MLP neurons of a small language model. Each row is named by its layer, matrix (gate and up: input weights) and neuron, and shows model dimensions 640-767. Each number is 500 + 40 x the weight over its row's rms, rounded and kept within 0 to 999. Numbers have three digits each. A neuron's up and down rows have the sign that makes its largest values positive.
Before each neuron's rows, "fires in" lists the words (lower case) most often at its 100 highest values on Wikipedia text that the model never trained on. A number after a token or word is its count.

fires in: "years" 24, "since" 11, "year" 8, "when" 8
L2.gate406:454467579515460404601461439468468554410473487497561516497458534493506472492469473422501540516419500504521529476545538469462433545472470455440567507493495480466550497525443513468519554488526485504394521458524494456484515445476531472480451562448473560543424514566497546480490546497563460547562493457449544500458466516521483462462503467469453515489515527510486462499580537504481556506565
L2.up406:458487501408462462496482450537485540422569463530471533422489509486532465521563477455475537516535527491492532498476492459549498522477443457527491480535547442423572537441556438443564531412494496554446566491463460468473456480476505513513517580524448493513454548577526513420468509502549495504465479553445536504403514528549473505414523491519510457537525492450494501531513423475465501509551

fires in: "river" 15, "island" 12, "street" 8, "county" 8, "atlantic" 6, "creek" 5
L2.gate1453:486507544528498517472561538478455519483491560464485468512509448477514520562518517487417537543546447485479519475465516492546424516522505527446492515466476444464500501585554431467502506491479436533479484533482527454528484621528532572474479468436460452440501458489491528592552529553508472511463541534479472458521435525443463580487413473462492430518474503563525475552533512464484519571507
L2.up1453:509458601481440557509501518440463540488497535521537490434519434391544446545499559522478496544551533493501507512476467445444428464552518504488503484430530508495481461473542522461508490480490471511481434540488423484516527522459471495524547456468483499522450499521561541487461529508515418489481472532578463472493480527535510502472554457428551506518499434496495505470488438448541581493461

fires in: "with" 60, "use" 9, "featuring" 5
L2.gate1571:486482441498462535472530533552446528499477463539489509576529511495554516576549524459518584432476489455492517535462512474509454574456485481481461557537562467423480467427484475578553452550507545535506539482530492482504505429525501526474519438508442476482504533471515495530505594508504521494502554531529507499458498489504468481542546494480534500495473511509563509548521478458392484534412
L2.up1571:533519465565548545516448501576578502547509493550474498462462490464518472499510489487531518493499515498530492513509488583436505538444414435539541486495501482491601484475425449489459528465495492351506563482438465556435439457470476472492479531519522525501467503476474528449497513533538564513459492525468509488586431461431462499508518417482560535539534464500511471500484453449441479557523

fires in: "when" 26, "as" 15, "if" 9, "while" 5
L2.gate954:477522501487493508490493485562500446492438507525522482490579465434547413455438382501463502485479454493514542426545532471500571581471488492407432480484524559492478480555548471516447556510497512511517569445506432537591460503562529517501520553423512497511520512541435494495517451527511524488505511458533461554489475576570504589508503452461548573512513476515484517481518507518480550514493
L2.up954:432520444501600456487570472501470555463494512466462485493427568502547436526515489499496477509474519502539501524452558474553511524466551517583477523484426426514538523487471479519481445459542488534484573568491466449483505566561440502536493518457493549528571441542504477432521507492441537544507602554469484532474468450531506504558570503451525495518476525467494556531595563541415498531469

fires in: "with" 62, "of" 11, "much" 5, "all" 4, "well" 4
L2.gate1633:511522504522522471553524497503429487459534461521514475514543538533492594535484482491580483553530508478569482484564485525459562517505449523540519436447474420494515483509519503555489475582528501575554576554451459435493644548462428428548552455474523516463553482469454538517501587484528459469451473486499530499488462415443469547468481558483492544481503467508501544543487471501458453385511
L2.up1633:523411423485517631529549489482546467535558489589480556585496465543507487532487566486406472483405521471436429404522522490481516484507454501496512451512493538484494532535408496450471542527571462456499490510548496541516498545546445545503511501463513564510538484492507478451498428445532452519471522468501559522459508456466467454561503473476519512571524519484555543501508461454506451553475

fires in: "she" 26, "he" 25, "him" 5, "cohen" 4, "her" 4, "adler" 4
L2.gate1646:486501482447461441510522470506491458537485445508490465554415529532539451489442512525450483445536505486528451471465517510529564492481574513521522541510478509509486514522502493474520523461472520568517562488501539521519518444451488567504548503416438442518484526574527570533509452492530514524501524526561477432511473442548419548536534451472470509505538481448516481546504528432509485557502
L2.up1646:518472475469432520531436479560542492516606520502514505492479504525445489420510482496558430544532444438532451437494514459556474484506536552500507474561456488527520500593511451484466478485522499522503457498477485500465525473449533485490480463518577553499469522471504481543468469567463460533418517504482477494544517526516482539440451491463424514564528526520492489513444544532535482519469

fires in: "it" 43, "art" 6, "work" 5, "church" 4, "film" 4
L2.gate976:520532458495485466571499551518459511515433492508476496480431523427565611461448462467517506425542472462538453492512431516444501549472481496513467582555444514511505456517503488466539461453425484553578511493521407535455572522494404576503492443478543494536544507503501450395488547589546481514556501542484453454468476438543487557471507448501440500481417463501553514527510504506543512484551
L2.up976:492508431465504444484516546480495494461476571517471529466452501468474519447539485494516451497569441527519496457499480517502511443596566496512456443524440509530477506442536534488562502486512515502539484461472422455453487500480499495532587501471517532500548495491561507495628517581557544512456473480452477505537502525509514481505471556542541489488486595487506497501470400461529468462597

fires in: "in" 23, "out" 11, "long" 6, "high" 5, "ft" 5, "for" 4
L2.gate1203:392433608547502537529528548573499484416531476542440482479473418519461528439505525481489460485509466465443527547516514536514387594424499531565405488575440467508576512542573465506453444430452521511512513497439460526451460458477531470532471524493505546444515465503523511485456498421485514509414496467535481559492486487501546587512484474501520554461501471493452482529471511473488496514419
L2.up1203:495481556467493530508531546569528512538533487567485495519496493558511496483449606475420474476510436511468525555510528487489456552474554523476521490528411468548480429532549431501434417503503502507530442472456490458425482475529542536497493533536479465487547529526520466540504531422446470452473509545497484540540499542517484556521525524502527556389479477494514488545469475491471450523446

fires in: "album" 21, "production" 10, "release" 8, "made" 8, "record" 4, "edition" 4
L2.gate471:498540471528515543502591487505527539509480480474483551466516610504506435414447480528432518537518446568526528453480498529522474525472447389514429472522528435500532569516493471495497482505464476625503524488480506528512476498462477515491503497558447570504475527542533530526471506482477519472458505559519492504545477499489548496513543447484526527515492502416509498504461454511460552470511
L2.up471:496461507516521533510474509562538461514456513473570458503446439439573587477484466520489531482505507460562452551494567511486453511523570464521527492567483433541559455489543496579511541496608499436511537488510452444487490559462533543417436533552526471489444538492499459536446495590506464517486598479436460487427427559508489450588557516398497460482502527428484548417515500463442511555518

fires in: "18" 13, "league" 12, "1" 12, "ii" 9, "two" 5
L2.gate706:494488508528600455500545473534535423489445474547556501564440567473517491487469482472491480462482479515483548463541467499555508450497495474416433500506502450470469515609479549501509520458483444434504442512528541585466502538487521444503482545437482488504507458481500513498494455554489463536495534517462440468587471495547402450515524460475529578488456517449472549446469483507512526553488
L2.up706:410488456485432512495542490489471438511530469571502568487435541527545430542564410511591515496518507557483586500467453568568492537541433454490455520484525475495510488516479534499528469490517488467499455551440511474563484534475533463455410575444490399528569510544528459446457474512506448518506491490503491402579496476481523525503439477397524526506467529573484514485462480468508553518496

fires in: "she" 49, "he" 17, "who" 13, "most" 10
L2.gate50:523493474459499569542495508506471464505523468578495549491587538509524515414473589520502527492550531563475521584438577450500512468498564437621505535543462417585586515533422512535514475474506484409559458377523490551499506450512559423487464571434523497492489548518478513507498454542500521458521465487543510536490474531460494517446507514480453506440516521480499503507431458459464468482508
L2.up50:494499460524481413505440434579541542423514440488513521492538534504525415531462432521521496438536381511422512514531506547498480532505489482492517534518539523506401570532425589488489538476506451487500543440471511481498549531408467475456511511442451534580435510476492559460551469501428539507504512497511583518412449541490501459481488507503503535525539509500512512523458514434511467475437